Part of a small language model's weights.
Size: 15 layers, 4 heads of 64 (2 for keys and values), vocabulary 2048.
Training: a variant of Adam for these matrices, 694M tokens, 10586 steps.
MLP neurons of a small language model. Each row is named by its layer, matrix (up: input weights) and neuron, and shows model dimensions 144-239. Each number is 50 + 10 x the weight over its row's rms, rounded and kept within 0 to 99.
Before each neuron's rows, "fires after" lists the tokens most often just before its 100 highest values on Wikipedia text that the model never trained on.

fires after: " the", " a", "age", " ", " 2"
L6.up445:50 24 46 38 38 53 51 64 48 50 48 34 65 68 60 45 57 34 52 81 46 52 28 48 51 60 45 51 49 60 43 33 44 46 52 57 52 72 61 55 46 51 55 50 43 61 33 50 66 45 64 50 64 72 42 53 29 56 31 41 53 44 35 56 41 48 60 47 57 50 31 57 57 35 58 42 38 61 69 52 58 43 79 39 41 52 43 52 34 61 57 53 45 52 38 34

fires after: " |", " ", " re"
L6.up435:67 51 60 51 41 54 47 43 60 36 50 43 59 55 48 44 51 38 58 42 36 39 37 36 53 55 33 55 53 48 58 24 64 69 47 60 59 40 49 54 48 55 50 33 46 49 44 56 59 47 52 41 51 51 31 52 49 50 36 50 64 55 38 47 64 39 55 43 30 50 50 61 49 59 52 29 63 39 34 54 50 69 50 42 68 40 64 50 44 69 36 51 43 32 48 52

fires after: " C", "ur", "ar", "c", " c"
L10.up906:56 28 55 43 36 38 60 50 59 44 50 55 59 67 51 39 51 69 61 49 51 41 49 39 51 64 40 34 45 54 54 62 47 50 27 50 38 58 51 30 46 63 42 66 58 57 66 49 57 47 39 57 63 50 36 55 55 46 17 48 47 59 45 53 65 47 53 53 46 66 23 40 50 57 39 54 55 51 56 50 53 40 46 62 79 50 56 45 52 51 57 43 47 47 43 42

fires after: " ", " the", " in", " a"
L9.up416:65 35 63 46 48 48 49 53 59 36 50 44 64 33 53 27 55 39 63 55 38 51 41 61 52 50 31 41 47 50 30 35 71 36 39 67 60 56 55 73 50 54 51 66 58 59 62 38 56 59 63 61 70 46 36 55 46 54 45 51 62 49 48 59 48 41 63 49 52 54 38 65 43 43 59 43 48 46 58 49 62 49 60 49 63 41 34 42 44 66 41 56 44 40 47 31

fires after: "s", " S", " ", " E", "S", "\\"
L9.up789:49 36 52 40 43 49 47 39 51 25 27 36 59 58 39 63 65 59 46 55 47 46 35 46 44 61 35 53 31 42 55 39 66 45 45 67 48 56 55 63 42 58 51 50 35 48 41 36 49 43 36 37 49 48 44 58 57 55 55 48 50 52 49 76 60 43 50 60 52 42 37 51 41 26 32 30 47 51 42 54 57 81 43 66 51 59 47 41 51 67 22 49 43 60 57 62

fires after: " p", " P", " C", "-", " A", " c"
L9.up393:80 39 82 46 49 59 62 45 42 40 53 48 51 52 50 37 50 49 52 60 44 50 53 49 35 62 46 43 52 47 48 47 57 64 61 64 41 72 57 42 47 50 47 44 69 44 53 49 43 44 60 51 57 58 43 59 52 44 42 25 39 48 44 63 57 59 53 47 37 65 47 43 60 53 41 31 47 44 68 44 49 45 59 67 79 50 44 40 63 45 53 47 47 57 59 41

fires after: " ", " the", " con", " ex", "s", "min"
L8.up661:56 44 60 38 49 47 35 68 50 54 47 27 57 52 40 44 60 72 70 54 49 69 40 54 39 53 37 47 51 55 57 28 57 35 47 75 60 63 32 46 42 40 52 53 48 40 42 43 39 56 53 43 52 51 35 56 57 31 42 46 46 53 51 41 72 49 52 41 62 50 33 52 56 37 45 44 42 45 59 69 43 68 59 56 57 45 51 53 56 56 41 57 47 48 35 27

fires after: " ", "-", " under"
L10.up816:61 59 62 49 29 46 45 28 48 43 59 39 53 52 44 46 42 41 44 54 41 54 58 39 45 48 52 47 44 60 45 40 44 57 51 67 63 54 45 74 64 48 56 50 57 30 51 60 79 38 43 37 46 51 44 52 40 56 48 62 56 59 34 51 28 51 46 57 56 56 46 65 44 40 32 32 77 53 60 41 43 57 64 52 56 55 52 39 46 46 20 58 38 38 48 50

fires after: "==", " ", "-"
L7.up1005:59 40 54 55 45 43 55 47 53 51 62 26 55 68 32 64 42 55 48 39 49 47 32 45 51 73 35 66 52 56 66 30 55 57 42 53 58 53 57 57 66 47 56 44 54 43 47 49 52 53 48 47 35 63 44 53 55 53 41 42 47 51 43 62 63 46 66 40 36 54 54 51 52 42 23 37 64 39 46 36 50 56 60 51 49 45 66 31 44 61 07 48 54 59 31 55

fires after: " S", " C", " H", " L", " B", " "
L7.up788:48 37 66 41 52 54 61 56 53 50 46 61 57 47 51 46 47 41 58 45 68 56 35 48 40 45 30 67 54 59 42 49 44 41 51 51 56 54 44 67 47 63 45 71 39 54 40 60 65 35 48 38 63 47 47 50 40 47 33 49 73 43 60 51 52 61 57 51 58 40 36 58 57 46 54 43 42 57 56 41 46 47 70 61 42 59 69 42 52 59 34 64 53 31 42 45

fires after: "\n", "===", "==", "-"
L5.up435:35 38 51 58 48 54 42 43 45 46 59 46 47 60 26 51 42 47 62 59 51 55 29 42 49 48 61 51 49 48 26 48 54 43 66 36 51 56 58 56 67 51 49 39 55 59 46 53 68 52 34 36 45 67 38 52 40 46 44 33 51 51 49 42 44 41 59 51 42 32 61 69 42 44 36 45 56 64 71 60 42 51 67 56 56 30 58 56 46 77 47 49 62 62 39 38

fires after: " ", " C", " S", " c", " f"
L9.up462:67 47 52 32 23 49 56 61 49 36 48 54 61 56 52 31 55 59 44 52 41 57 51 37 46 55 31 53 14 54 46 34 39 62 46 63 47 64 39 58 44 61 56 46 45 54 57 45 48 56 47 28 46 54 42 53 46 53 43 54 55 61 46 72 62 54 61 52 49 46 21 50 52 35 26 43 52 47 65 53 51 45 50 48 57 60 40 49 50 69 46 35 39 58 53 48

fires after: " pro", " ex", " con", " Pro", " co"
L9.up28:63 34 47 39 40 44 36 44 53 33 56 39 45 70 48 51 68 70 71 64 44 55 55 36 46 45 47 38 46 45 48 29 60 62 60 67 59 62 44 61 45 50 52 59 39 32 52 49 57 51 45 48 38 60 40 62 53 56 41 33 42 45 40 60 43 31 58 36 50 48 63 62 44 29 55 36 46 40 52 56 51 75 60 45 50 37 48 43 55 61 38 54 53 60 53 35

fires after: " "
L9.up555:40 66 59 33 46 49 40 45 47 41 33 50 64 63 55 49 56 61 57 79 39 68 51 66 46 45 37 50 53 54 29 31 44 47 35 67 30 64 28 46 54 63 51 61 67 39 27 46 65 30 41 42 56 64 50 62 39 43 38 51 49 47 37 55 59 61 43 55 71 49 52 64 40 40 52 51 46 33 42 48 69 54 57 55 38 47 47 48 62 70 42 47 53 52 39 53

fires after: " ", "s", " and", " his", "ian", " two"
L10.up984:45 60 53 45 28 45 60 37 40 46 52 40 49 53 48 37 60 45 62 65 36 64 52 42 66 39 41 60 59 50 37 37 42 55 46 57 43 60 55 49 62 74 75 51 58 44 49 37 67 34 61 67 65 51 47 56 40 47 38 51 52 60 58 34 44 55 64 39 51 49 44 69 50 47 48 55 54 41 44 57 53 43 54 50 55 50 50 41 59 62 41 50 63 57 34 64

fires after: "\n", " Re", " con", " P", "In", "^{"
L10.up421:58 47 53 59 43 52 36 45 45 43 61 57 54 51 23 53 41 49 54 39 59 57 45 65 41 37 31 40 21 48 52 29 58 48 70 56 54 50 74 58 49 45 38 50 48 48 49 51 66 49 39 55 65 54 42 56 43 40 56 49 54 54 41 51 34 52 58 52 50 41 54 57 38 50 33 53 56 53 55 40 45 36 77 68 69 56 61 55 59 55 61 75 46 58 56 48

fires after: "\n", "In", " ", "s", "B", " 19"
L5.up371:69 31 57 52 50 44 47 49 48 36 48 68 62 26 41 45 54 45 48 54 54 48 43 42 38 50 44 52 54 47 51 58 64 54 71 45 35 34 52 60 43 58 55 62 17 34 34 51 67 46 44 63 71 60 47 52 44 33 37 49 59 65 63 50 45 68 60 46 46 48 55 59 48 46 27 51 59 50 55 35 50 49 51 61 62 59 54 41 56 56 62 58 50 62 54 51

fires after: " |", " ", " 1", " −"
L5.up696:57 58 56 33 30 49 52 47 52 27 48 30 53 50 64 38 62 33 44 57 48 43 33 58 57 43 30 63 48 45 53 29 53 55 39 72 64 65 68 51 50 58 63 58 42 69 49 53 57 46 56 36 55 50 36 62 48 57 32 48 61 47 47 45 41 39 77 45 53 49 43 64 52 56 52 27 57 41 72 48 47 50 57 47 64 41 53 47 54 77 42 56 49 55 44 52

fires after: " ", "s", " (", " re", " p"
L7.up656:66 45 65 37 35 52 63 48 63 30 35 32 63 60 43 58 47 60 70 66 45 46 49 47 48 45 28 53 63 61 42 39 53 40 46 51 46 62 59 56 58 64 48 62 51 34 45 34 59 49 50 43 63 58 43 55 43 49 50 58 48 51 59 41 33 56 39 61 59 47 59 50 41 35 53 44 52 42 51 54 30 57 60 72 55 51 55 42 63 68 25 46 49 44 44 45

fires after: " In", " in", " an", " Mi"
L10.up822:53 48 46 47 47 50 32 55 36 37 43 59 69 52 45 52 54 54 72 51 56 51 39 60 44 56 56 38 65 68 32 47 48 45 69 44 55 51 34 53 51 54 46 58 56 36 60 57 46 42 53 40 46 62 47 63 48 42 44 55 66 64 54 61 50 47 45 33 47 44 42 58 43 70 54 38 38 42 51 58 45 42 62 56 51 41 38 46 51 60 64 59 35 46 52 47

fires after: " E", " P", " C", " p", "P", " A"
L9.up759:42 40 55 37 55 55 58 52 48 37 38 52 44 34 30 69 46 62 67 64 48 62 34 59 45 50 36 55 52 61 48 36 51 62 50 58 53 37 51 52 49 47 47 53 50 49 51 42 36 57 46 46 66 56 45 54 44 46 48 56 62 44 51 60 25 38 56 37 46 40 44 59 45 30 46 37 51 47 66 54 53 61 45 33 49 50 39 27 39 50 54 54 43 62 51 35

fires after: " ", " (", " \"", "-"
L9.up929:58 34 43 43 26 52 47 43 50 35 45 52 55 55 51 50 72 55 41 52 38 39 51 53 32 51 51 51 35 44 30 28 54 48 44 60 51 53 54 58 50 52 54 54 39 39 56 31 62 54 37 42 68 60 54 50 43 34 36 58 46 55 44 64 36 52 48 53 65 62 59 63 39 39 54 43 61 67 68 54 56 63 56 57 57 55 37 32 53 55 33 59 58 49 38 48

fires after: "s", " ", " ("
L8.up611:52 47 56 36 59 54 45 44 58 34 32 52 64 43 20 51 54 65 57 42 54 54 44 34 44 61 55 49 47 41 37 28 62 21 48 70 45 54 66 61 48 67 49 71 41 52 45 40 53 60 40 49 61 52 44 60 56 46 41 46 51 55 50 61 37 47 50 48 66 41 54 33 48 55 38 51 48 57 41 48 41 71 53 53 40 50 55 51 49 58 27 51 22 45 40 47

fires after: " O", " ", " U", " S", "O", "hi"
L10.up703:52 45 53 55 44 48 52 58 43 51 48 59 55 37 45 48 30 44 49 56 38 55 65 48 46 52 55 77 36 39 35 44 54 38 54 66 64 35 40 40 61 64 50 58 65 56 59 66 62 33 46 43 64 48 58 55 12 48 32 46 54 42 52 68 46 48 41 55 42 45 48 63 38 42 44 34 50 52 67 52 38 41 52 62 47 53 59 42 32 65 27 66 55 37 49 38

fires after: "\n", "==", "===", " \""
L6.up680:59 24 54 54 59 62 35 39 42 26 58 54 58 51 32 41 52 49 54 54 36 53 23 50 46 52 51 63 49 50 49 43 49 50 48 52 51 60 47 55 57 64 44 62 56 52 29 32 45 60 35 48 45 65 40 53 35 39 51 50 58 61 45 43 45 38 55 51 39 41 67 52 44 29 33 53 39 58 40 64 44 59 67 68 63 54 50 43 42 76 53 33 44 47 42 41

fires after: " C", " M", "M", "C", " ch"
L9.up966:44 40 56 49 50 54 75 44 44 61 47 55 49 63 39 44 52 68 70 50 64 51 28 55 46 57 53 43 42 45 47 41 54 45 47 62 35 50 45 52 31 35 50 45 42 44 39 44 41 58 54 43 63 59 52 55 40 53 32 43 56 37 60 45 50 56 56 50 47 39 45 44 67 45 46 41 66 64 63 36 54 48 53 65 66 40 33 54 51 42 57 65 56 55 48 44

fires after: " S", "s", " D", " J", " E", " re"
L10.up45:67 63 54 25 42 55 44 45 52 48 36 40 56 46 44 51 57 29 47 48 46 39 53 30 35 64 37 38 40 52 49 39 68 42 39 61 55 55 42 64 41 48 57 45 47 41 58 38 48 40 40 46 57 60 56 53 39 39 45 50 55 50 47 59 41 51 56 54 46 59 55 56 56 38 37 32 58 73 52 57 51 44 69 48 48 60 45 36 64 62 30 51 48 70 49 60

fires after: " N", " R", " C", " M", " B", "Q"
L10.up8:44 43 47 60 42 48 48 40 29 47 37 54 54 43 47 45 31 57 68 54 64 54 47 44 35 54 53 46 43 49 51 55 57 45 46 55 22 46 41 66 39 45 57 54 38 46 36 60 51 33 45 49 60 50 38 49 22 50 51 19 51 51 40 57 56 51 65 40 39 49 48 40 61 41 51 47 68 64 54 38 53 50 64 56 78 42 45 47 44 48 51 61 50 63 49 50